python train.py --num_key_value_heads=2 --bias="all" --tie_word_embeddings=false --init="normal" --lr_head=0.0039
MLP neurons of a small language model. Each row is named by its layer, matrix (up: input weights) and neuron, and shows model dimensions 186-313. Each number is 128 + 32 x the weight over its row's rms, rounded and kept within 0 to 255. Numbers have three digits each.
A block is one neuron, or neurons of one layer that tend to fire together. After each block is what it responds to, as a language model described it from the Wikipedia text at the highest values.

L3.up23:149109177118131113102107133103151165200159119110094190171141073164075141151116119121084153106118079155128153108134148110092113119156109122151111114230171139218136138183119096127172218130112162102061128114082043115086122125091108191095140176116110157115150095104137144115128132123138145092107082152135130171135087120100142145113135121164145132098162116185127094093117068147082148133027
L3.up51:130118147148114148090135132100116164090191066153138111130068165127128190139105130156083171120114141169069146152130115142086065147107121157087110132177154134161130132136101102181097171141114118114095134112129087118121161137139111151135125091177077151125112123137166099145138130141147162106101109153124102139187142085130070103092112127171147145125077147117145152141158057164103184138097
L3.up467:184130143123162147126123139082103109127116148148093136132135101167085085125165155159111183090091080137110150136102157150094148112129156153135136137255163103197150158149123131084154227114129138123098145173106116145146147130114118147137134200149064145105164080121184159144131122121157168130084035153138138180192125125101121162125110056158171109108138153150126090097150065160103084126117
L3.up794:142131136165126144132057115111129138132091114166075139122107127159079086097201139131161151193137125141084129103106228085110113133119108176137130145207109119120147118128116142139160143229181124148183172126156000110147113119113124086110100137165118144143154156128122149085143118155188143157150056166113116166209106152065151134137133122148172107166086118122164128130150077153068113095111
L3.up856:142142163079148115161096174042138110104098103140099146170169135153123088124196180125103155101128103150133151150060132170127155080111177115125115168163101110181127132176153088123143204134138131100110137152118129138146204111089085141142135162125071147119125083154162164121144119143167158156111111144157103134209148116107110130117132079145131105118116135150139108141132073156098113123152
L3.up886:112138122118165146081171140060108129078114082165059117109095107119123078121152111117173106135120132162116160123088106120106086056167176082112137194146154155131159108158154088122143210098122122139133158111166138126147115115126136155101112105132110186122186114147155154167066118170194127150105151103121067131132139135170114142104078107112180143112123152170097138132116062161133154144159
L3.up1094:101114175123137139173136108086102158098134134151072147154104125136128110097126135083102107184138163130056149074118111166086124119150101095202094188149116127146169158084132047123165152080182144124100172125068070138160126135148092194115134125139177108147121133143119144113127171113184130123112094145126107155122086071100154147106122150076122182144169188133132104092184156117176096180112
L3.up1628:195127163098149125149149137085117061105091156123131117113163137146144040135148154131127157083109086102148161148119177168099125087126154147117116139122120110147111132153127115077136255120155137114057124145092145159161203108090113110146133169111083112097159119134170137133144143118126153156113088140178101174227074112127100157142178078133130095118144118151118118097135077144074112114120
Description: Proper-noun first fragments

L13.up7:147092111131114098175153175129123145125158099090102172153154108162075097107120142100104071179117117143134110121080132165153138167073129124105146166143133201160168098101196109163088152139188117109144116092154155169123068126119128137112084112105102151149133130114178119121107129175162133124174152054101112116147148149088167096080147134065148130100152128114122138109178134132111149161150
L13.up499:213139178144087115103134160139165168176136093110137149118179141116096121110146106138090076157110166150108153147055146096139054188139103112157160160135137205124116093102232153114140133145147119114161108139092084132110114141120090140097140065140103134163137131169144066121074136211180081083180119077093174118105141154159128119068134163155144126083151121115099207146138120131091129146117
L13.up692:163140157225169155106125170142113117140127040072112143100125176161064124163151171157063125123026117150125147094125164210072126107168112151153099142145095140174151125108095111141144125135187117114164111135099128071088119161165098135143183069147091172101132169127116164151159102213132073126148157062066074152123125160065143078097125114131116107104147120108173154174142128135125094129126
L13.up1193:109104156140158116107150165099084106148093106053113102150106153078120165149110098138148143189115124197122098141103154140168071122121215136143029238142147138114159116120153161107147153168095134120130147181115127120077140132107153132125101106135074145127132171139148133107178154142101118127198140072081063134092127123089124114056081117115091144138171136136161150111126129118096171105158
L13.up1567:130076092108169106139125159096114157138122117070142155169149128127100136116197095151118056118076109133129103153112135138152109084204138070125155144126111163116201161104197082111171166133147142162153139203118145108167155168137139180146095105161133148142075048156123145127079096135113052127172174095141135187139118201079097158137133152110131168141131156110112121106105124083142139140120
L13.up1922:138107111154104150142143146111123119120155120083084123155123161099067109107141150102148135111080182177119098126052156143167178136133131143137167174156134207173137138127124119125080134144176137119150114144177148141148113084131116151139129097085099128148079124213176092134108197196171131107159101048021159146156096159079149124119124103105162058109110169103106132111135086120117107132072
L13.up1944:122161127146071142113116092084126140172126130158087159179138143097128193050165074121103097106055153123135122140066120158164096121091121167160134221184144151143174103104134164075106127134124171080107166153135146143098138118145087126122079147181087154128131149189181102141129186102167128132140116039098104114120081159087123110127155142129142143108121118205110102118148106073115182116070
L13.up1945:093110120150122147164087150123066097130127100145093121131132158118125137064202122154115101180153130137155159145121166143091145161157081133140169184138165140137099135130120110140125136141187190106111091141131181142144146113126099122078131081102110159159091118138141123146112123093160088097124127094128128151160057154128129103086102110090122156107128108088131146114149128135058168151065
Description: Mid-word name fragments

L2.up212:170103110153177121139163138106164102138115108139106136087121109138131099095131136142138162106112126131066113151182148108136118114116125110131125143154079175150121096173141155132112194101131086184129142130116083080133136072171084126081068148138079114094121099136095188124111088119098123117143111129123052100182116160101119095180140134114101069139144178123176123109151118121101115096195
Description: Proper-name first pieces

L2.up1879:145104187108139129143176109055091094087159080118135135115077068136117148118140182198081124152126103141045182108102124128110107129123115102124160178189180150120211166186131144134086168120159175159070116104198198118110162134096053120076132113147180171166181132168168082134161170167158144119101124163174132106113116181135157120053136172119214142104107103145151115137138069128140133124105
Description: Military ranks and occupations

L13.up503:121099141202116157174092113165122122091137131123095153123110117083072169118075142144114112134155133112128128130130140154156129115138068149166169144123137130153140119103111164133095149145146139111176139072099101113136131101117097080153158118110126197105086174138112187061143116144176173112144121132157155099184083116102102149113150149050161054028155144142141127180131149128115171154127
L13.up790:120121109143104127137081157154107166126151065151179091074118126141139151163114096113117133106146054171149108130120149108179071149133104115115172107138124143110163135146162129112119087083152142118142122135163120132109104085116148103125098129140101154137039077119163078147173114149149150050114091155146130128096125156059131153116150156082121114018136112103092184175122138065109105152122
L13.up1081:129121186113136118175101080108182101161140100140115147151083102190135168162125150137099148137140097135150097110113110149159166093164074097126085150138148140145155137179132072136160075013154141151109128165142102171126017055138173158094127105111123097104140172165143143140116201150189123087084125161166117155152090080144112077098084097106168081158165143161176157168129164144137122114054
L13.up1176:139069148112114111167136094103137142107142162106154119050137138121114132110147140152166115088145138157158146106055115145125140078141080127182135168159136134121185128124135105240146113104119167146145107173142116148149105103105090161143140154131099146100099141254176150111151144165146130097118126098130159192107101085146111141157146117085174027138116095175096117143128110104156111163076
L13.up1259:074143106169116129146145043132155127104174161102123214123151090103112085087109122199139129112089128151163166142147138140119096132107114119125100216111161124132118107142164206157171145159144123108152130128131110129170109140071088136091137110111124142132089150174132101061127137151177121124187107139046124125137111170096091109087153196084138130127078124135207130177123161108122133110086
L13.up1586:053088146090175156116123141120140136170200137183154056142152149145132146154111135121161126158186143163155160167158105126131149131147105169140208096225111101133123153143149117122085108069102121133141098103133074095125123091056114154110184110234084159082132133097131142149157158127123098093072102093121147099103049097101159108088101129171162108107141117124086147162146139163131103160140
L13.up1603:119139080170127122125128157130120105058157081141145154169100139156060127098137123107154147113128094178100049173082133186149129110105107065039184107164124073201145066152170156102152136151125090159172108136153104128158087097158140070117148095089057180104100170153128178172089150154150175125129128102157153214096057115109162110122091143090142100127095104205105140194159151154108078101132
L13.up1870:148114163187110096199135110115151133131115097070147128133117152166061107117110167117145118143118129174150126099161119168163165105172133122101108134117188105140144052120105140139103144167123144128232123114161110117116185115149145180094157127098109134131106188151139075171148166120093134161086178169185128097130116123121146080138099136100128037190138093121137143167109116083191138133148
Description: Head-noun endings

L2.up690:093143123185127111117074161140123125126097121158146102044105138122090132154151148140104148151126132136155166114107164151110162098179116120151121178132123181127124115127163142175109096124136139105149122124126120119081132080149123201119121154120152229144082110190163168058126161124128117143140152131161158143116096121125137108087110167079131113081147094179134134147081148107090178118084
Description: Abstract noun endings

L2.up1024:126135148132171113131202189169116078136117086144101096075112148126106123097125168191159158133146150187150117115116075135125133134142090142121164137134113120086146122024098111140137131136150092138065146129092089148137102114077121153178140125091137132090127125108112108157124131060115152135134096104156150097160104105093140127146114128092081113117123135228108141087164149099150079118094
Description: Mid-word name fragments

L3.up212:097133130101102170153097188050132132107161075150101155103125146132126073164188158122119113078094122142180147157030119144132128130131185088156138204094116166090137045169170110153127198063134091119098128149174099112064080109124133140083111089098094126178140115222124153038102135142108114174124130118152089108109155176125094118112117138124118128060084111148161170184099100111091215122149
L3.up230:158129197088131143161164235105122126103226107149096136086118108134117125115147109160095149164116110097115136083140103179134128117113148110104112125117176162126186107181083107120080153124150133152089097116173193155136168084103040182103172110086069127139142127167171127106133165143090144122103086121169168121124096084079101125092137099106170116087106113173117129128098095151124185109096
L3.up715:044130182116131128067049192105126146154130104135129115106106128052203154035147116111098140089109083148111174135122137140148127133130122134108139145152142179093125103123162110119175164105160106136129132144141145101100099115163132108079097099129110148076117126165122178134172109105141098113094084098145083077149119134122124090092109057159071122059157140179121108166135093164123197136120
L3.up1009:112147165034090127113145156061109140166144140146096097094120140134186118090107092115143140139097095133164149111135152138133194106085140124102156153058144117088077080163125129116119196108134122123132124094099193098131112083119084126115112095153120119105086128143107113133121122117106161190134130118137086129127080175163164123115188089092059202137128148166059136215102106118123204165126
L3.up1461:166128149087128141149106176037116116094117098143134129133169121149110103125192154113144167107108119130109145129094137140110147053107189152070135177120141121165103144177122098075150229130130170125089109164114163149125190127081089111167155149145064141118120131137151147100127140155102172149111114121162133115198113129112114137098169074141140107105150130128145124099124047107121134153111
L3.up1578:137090149116082148142164150110124115118118117145127137123164082124138154122179122145127124124152166157151163080146148143105139101129169124107142185073181102050120132168112134124115178133140097117142079153142168132158130086147099125123145117084106117122079140118143186115146129152094148149063194078115131071134121122114102132132200084116168092070159130193156172128083122116128163092065
L3.up1844:132084146119121107136141131083138196131108165114175136088140156117132130060117110119057154131098206124168195120097129117152136147123131121142121102133150116160133076121153108126167115093123119095219151132118126148093170129122101100138124133063087159145059128124102127127112101103129135168137133092151083117116115135111192068098119191175072161106160137138131234152172146087202125142133
L3.up1847:115135190117056190153111225112151128121160119157150102097143180108128170109168093138101152086088112109149147121072124173113126093090159105113163152119135169131157080176121100114100147105209137165087112126083146138106112090130105139109102130077097153070121106159150155122081089187141142179167143091140131099049105173160123117106088081119081153102115104196149149170089109083054251125128
Description: Proper-name first tokens

L3.up280:111116193111184124138070146096128099115126077158091145121146146102163147169181111160065168095096114098157131105109112160130120146179120108126113138092109128131134116070175169109144151144108168097126194099075141133083127068103123094110131225141178095102171134200128103068177147131120097087145068141104115138239119182162169165091096143194164109090131156139144123071115089092101134153155
L3.up320:128157185103122136143137099049109132126164123117118132138095109121148158157123090123115159146131110117137142119084150188149112172147158095089108150159156165125161172114137109125123173081122071151090096172160125076114197162085134136130101135120111094177132104156126148107110156171125151166152142119136118117124107133137118183119128107078130137125102133168122113065091124224139074125142
L3.up683:124143176152201116143058165102115111073126100142094166084153139175111171119144127104099159192138113110062142119100121157108122130161104082117156182163055147158144059130155149119158140143168104093131133126182150113055168120115120127104112148133164121112107161134172128112166108136141082123158091113139168144190147116117159109078156134150146120101113133128137117116091124128165121129141
L3.up722:102151180202150112147071123067127133117129146159128111033189127115155127115115126089122196102157095130100084128103069111140085103176113117081163171128090124106148086124136135118100133143132092102136120120179145105125159116049137120106090106000128133128195183118050099114156086162085146089094083120096099126121091143083130151139165087172126138122118096228152101118095127171126119144104
L3.up860:108103144137168125181107167121096104095115088089130096082184146138124200120085164161071180186115125114140189108071111136143143122168132062089116173141126122158155139109156170072167172118142140136101125097194134159119126135151111130094135147171187147135175111204125111129163131126158138137118123123131134183141120159105162078042081143172117153115109134177132131080146082149135158108105
L3.up1084:095136160152132108157154111065100104110161036132117197029141070121152158137172140169113127180067157111080129121086070180112072129109142088162188167156141171129114133132099131149145148115170121162135145111156126108146168153106116100112127101118119099128046112179174135109179134131143126162105119124142191154149094127127158107097089096122187119116143130131096107120097139171136175145146
L3.up1472:068110200133205127161126179122088079131158121103139144135147150148152137134151115106089153173143117217102151114091173170113146177160063127127126191172078183165169111105112182115084109105131113138110075142161111126059170178094098116121095140102158135145112124155095139165119135137175150139115061099168150152132129130119142049135141117121168194140074152134116084132091085086158145134021
L3.up1597:112045213109199129182113117120090109112156114132090150119135144146144182162132124239108184146115136118154140078156169112094120149150084116131124164127139166140126131072168143057140169125162160113075176070179141128073052118091126115115158148111195131126142080165127133068112147088096132050122115114139128171208115208131137145047120147136140122132146157115154144109095103076109091125097
Description: Military unit terms

L3.up220:109136132114122139152110121095137167088174161126125103124154128121165104188123129124149107095123110137139123136147135188051167182134137132120154152112250117093129110138000101142136120135141113113125091109126058135103128163134129122058113092104088136118134125130098132133171135126097147122127129143116135139160119096120131151101211132132086130151129150120152109132137136096177101190105
L3.up953:127205143069110140098143165109121101138137098223156078135132099095136120120192108193149159121164113180125093168117167132083091155094147137168117118137156140102101124143093098095136112139128141159157150190102121105172143118186134072133135114069015112127161159123116102114123092108125088141118128064135132101132121159144097150121114109138141087124164090110112126151183164188133136104165
L3.up1018:102119101093113133126079128065135109148136097192065179130121171164128113138162162184074149123151087154113081114093124118143126120137178101176131169108223132118124068154138094099144138128109161101151090148169098135134143136049142175132113162142150129077119130115157167121160136113163124144103149081120035154142126186134103140090130110153098127127172117120138113150137091092150117154149
L3.up1078:090139175146113147125132196153120166153169122168119118062091103120158123086138108182084140119152122144104179113110143121073101154079118112162133141131163109134167056108103121102160096155146139149103087133167122124156076151048136127118138099067095144198121136145096148159131143165129159149124157144182121119165133153109154119102095127096154167087072132136076181175137128136130182120041
L3.up1292:076139122099153129141141123131118134084154098129125079110160099155142137171131138142163109137119138111143179117156116032174145123098138117167097100165148123138117128122190148136130123177124138167119161142100101138143125135129142088117099109148168113057091131099098116098081096127104205123144094122123152151076098123132130133080130214077105082109106136112045116102054159144192148129075
L3.up1580:154127135158123125095204117080110168130143114152102141151152139185158115046134175176131138103123158072092207087130169149137078142089145148200131124103137104117160113178136096100148116150164144084122142184114145111113088149123126134126175129144146135141155120163116142103065117108124154127132183130157115155114138126137155156140150188138144095122125143161140103098127104104175101166143
L3.up1752:105126127122172129074124100092100189120132147181091165126084120111170064096125132148129081082139112125168138050100115137121122131105154182168146111104114098154134090125181115085106112109148110158159101167143197100154088127115123145151182130172115124128192165140149164119187126128155210145078149120181072096128142139101134117126183139089168115132137180158129116176145098127154133122112
L3.up1998:140130121104121138109106120109117120141113118209122201168080085131194117092147093154175155065144109107126173147102224178110086160103123132158144152087150107104145145137133104118131119089135177085155122136127172117127082125121146088129146086178075140164126136154109187139127155136167159126149129104153118089156141170181179171138160137114116145118156165167126074137106136123179121185158
Description: Second word of names

L13.up381:128143136225039161112079104084161135141145144095156090141125096138134138106147138112143139163118014219118169126172172134056038128117137138125074116141169105154145123100131087053117183159130222134158086119116072138176104131104150126084096069155097110150130129183117150149110090125162126150110152176133149107113107110165134100167134223115090153139116141231087112091126132192113134108147
L13.up579:143161162127128092181160107122118104096147174136186131145116075079118099048172169058189120185083136123156162154064138148115145123104142129146157140174099200141168161147132076130174109096117125125169170162124120130150079130125166120123106091132086139080127104150093200168133132213110098131157177100134068109132133089114117092098123150109154097070142128167108185157141109160192125097133
L13.up820:134154074117123063157114105135139122090097107139149148101180137192108103080123086129118092114172114101134099169124182204139118058145166141138149134156104185169173146132147166212108134126189095121138113161141011087131092188099133137110102123128112127090133126194116095183113137121193140096111191122143142130119104130088130121118108131163137108118154131108139171148096198048145157116123
L13.up904:143130126094082133096126161111168127143161122088175133088123151143156111118155170117114070039119136128112190140096131132170114098129164154097142185150129145164164111168172103244144099078153129135163158114121101129088074127134161136127086158130120139112117125183106107121062126096147102043134176115128124068058106108108126115091139158179135190110120224102161151191132140104164124158102
L13.up1036:103067096173135160192157147079138120087083109164168143126117102099118149138146145107166168130102103145114160043137151115148057165182176131109135147132144129113144171171134130112081140186152136112191148124104080147143119155135133103132147052120131153112132126117093169093174158131105122124117121171108148097034124114171145115168069141090196103140127111193121241121104135122091103093165
L13.up1320:079135103144071117179095190174136135133146162182109130132141117123121107156103123114116104123129094149131176136076137150132061094142090120078155114128107143081097155159148127191146131134142200154205171142114107119086101157118168125076087104102084154110161143133147123113111100126154121141129150084102165108082145108139151108109156106125122160076142136112141125151083148091094123138094
L13.up1425:145144134220149143150094160168118142178118167155173200166140180072161121148095155140156060156128172165131147114132144151133163132130072152154105133144119153151138113137170137155135144140122113088143127186087117127107106134130136143167206144195163144120145100172124168102113128072132144071113086125115092112077124126130109113084105142116119079123124144158147157175143113146157123086063
L13.up1699:094089121165127134159138163127131154135161126182145146178170089126152171113108091162110129131090079130145131151063146125117104121165160118208135141112139162110119161107167098132159102084114078071132110109127114127110126130108127172121193151126112126125156081095120183167182163201126138137199163156136146163074120165145114108111117194107144152091107129160145162117130103109184167110147
Description: Upcoming year predictor

L2.up1509:112153117160191109111114162157098094130162120255109138196097134161112123092127021118120134134163201096161135126135165153125082120197094125117134126147149115114084139125157112182088093159123086112109073065153154079114150090189128139118105128118108118174126130156143122156094136159105150115101161119121186150119139069132114116083112070143140108102143115080104134126119127146116163112125
Description: Table headers and proper-name words

L13.up100:140108123121101148145222156125133118114093111111156140153137195096084170153103138145168119092131092163106155156143165100194127119153122135127132133189211152088138097118099101120143075098120110091123022142210141145139061169125127186123114115122182060167145084148078184144112152101152096108165131143115122107061081116162149124067106145145119131126066151170182144111118179099120154152134
L13.up261:093157068089072151121124123097106098098136165144113125162148127188113103093137106090153194129137107176186179134146094142115135113110160128163135131148177110139148146140130189128135146036113131125163127097163168140124093078107171148080096109099149088128159068104173113099167136150106146100173125077137135178078110109093154117097181159144157135106128158123129131154074157077151121089057
L13.up323:161121120154103123115106155120119112079147104141099094102157096129159158155195134149119112127101179191153198122127098105165114115134072121059109126139193097135092124133203121255135038075112126134121146125131152153022092119174179140143050141096107098118157083110155152187086185074118157111132114083157126070096101110111115065106118141165110165087119170181186140147097174102131119156065
L13.up543:150126085108171108134132155097117089126147111114126137110174161117090104120143139078159155118109142188156119133032139170167171139133141124104136165110113203130139144132093108100112170117184145139159105144158138148171089104156102160156095072101120154173090173197135062141085123152142107092179153069074126123195136162147162135081107102136176084099152189099142151145082099138130061151113
L13.up687:193127091140116144082129124104119103103128105116139125147146147144096123097146162078119124114058115133156177090081130177151176155126147130122110152153172174137141141132101083112145133113209184104133157145137162082126083136189179184133085066089116115148115129217156122203108105131120057143148179087089137152203099139119147131113147166131134101089151139104096154115106124125119127171091
L13.up1026:151078109115102141118115135116092125093128113157134114099087127080110123053175165094104154125073132138101113129072162136112143153099115114148154137109142187139163112144143143140145171158131113131115119135077174131130097135107140143053071110120116089078141116183181100115096116142165100122145150061094133112149118209102141148112134142088165074092188134100136141142141079130128152105099
L13.up1443:107185136119089179060135095159106116175107098115136180139172113152097159121137099104163145101091140185106129123105149143160075146143112099158114162140135148143146103142137128140120156165140154141218094133114139156136113166136114147129125087119105167130124160130134075135131096149172092114171176122067162151174108107139195098076168129165132153115173125155087139143094150143114166114093
L13.up1569:126146104132189086098165091136199133168119138126150091156154113105102152054093149127139147046125122122093127163101103120106172155127111160141135135151178148095123139134097132119133145111134110126155122114148157123145097116157127131198132106098122127123142146096117139182091185162184157084113182132161233091094103106142130080116112134138114138091193139101151130110125142129136142137140
Description: Repeated name completion

L3.up40:056144139090105143200088163125148056160121071095168149132145134157114128140139126160112112190061145198173131122125078085131124110142136107116173096136136215168161091178097086107123157102124175108148090128116143090139122128074116213108100129158141151158083088132200155148136191158172106087094126095150138151122094122092117071072159127116126132091080087148184114141121108171066165125114
L3.up195:110083170129150152162119085168133174101166069118163177147077163217141095144088117125113123141119099087137162120117169141150074150105100146212139145108164088150112117110158123129139115046116046093110164186207113153130172146179116059124146155083101162174111165108095054147155124138175127144141136100174092108166119164135169147121162152151130152067079100141126167130146087113147116139088
L3.up1176:099103138130101166177077188161131124106153000104152114128081101121112096136139113203096182172121120226148116133147107069122102133148228104151158150147113172174116137129136128147095143059108132152125109065133112137131101108110097169117125105121120192110055070174147113118141163205147129091058122114157118115134120139106127084072109116121090100113104104158123164118139106207083110147073
L3.up1268:102128160160163131224110126129144160102133083108152105122106138124121111128164107129119118159105103133220135136199162116107119159099111126170119140113233104112102143094148145116086122110159064133099157139131137113132155132124132146149168104164144182174063083124181123116115095124167129148164103119172105132104127208089130127122133117062084160159156158124104086122117124141091083146052
L3.up1275:126133106088133138154118135132122101152116073135126139124134129146099103146112131125184101142104082100099108128148125131137140159112134136116149155092157155120118157165197103100123124101077146140114050104172058083112100144115107111152142108166128144061115119132126167147110118136154141097172163144125112106107133168072056152097141072126140106104082154133073161180145167167095124152111
L3.up1774:129137189116097172183065177193132097087175049135147107132102129111163100166100068128115142150162100190139104161120128081134137149129162095134141124153106147175141147108183085141116117073090122115088100106151133121088143117122129118110143107100126161154088139167167080201131176172137135076097103111161148129107134144083087073124148092128110102045097091147096151138161117115070116149079
L3.up1869:150185170121109113131108122142105084102171138135115110072192134213105115116130119099053117167165047115177165134150146120099114152218118087122076126184138136137106147145198171182144164090107132123093207046117152145101130100116119159108120095149150093151099082183148133153141148142122090071152122143165123072112111101154147104077147131173129070144083116089147152118125145084155094124165
L3.up1907:087153207113161165203079131160122163173118106117142109111122066114092122151121085197095123186107129116147177120178140145151144132107134082204147147174099135143116106112121129144184123099124171131094106110174112137160069131087103187142157157064099119161092090145155123123111101154128103132086071117142092079077102148110160072051106133072140154105095062147064162097117065133128111131153
Description: Plural count nouns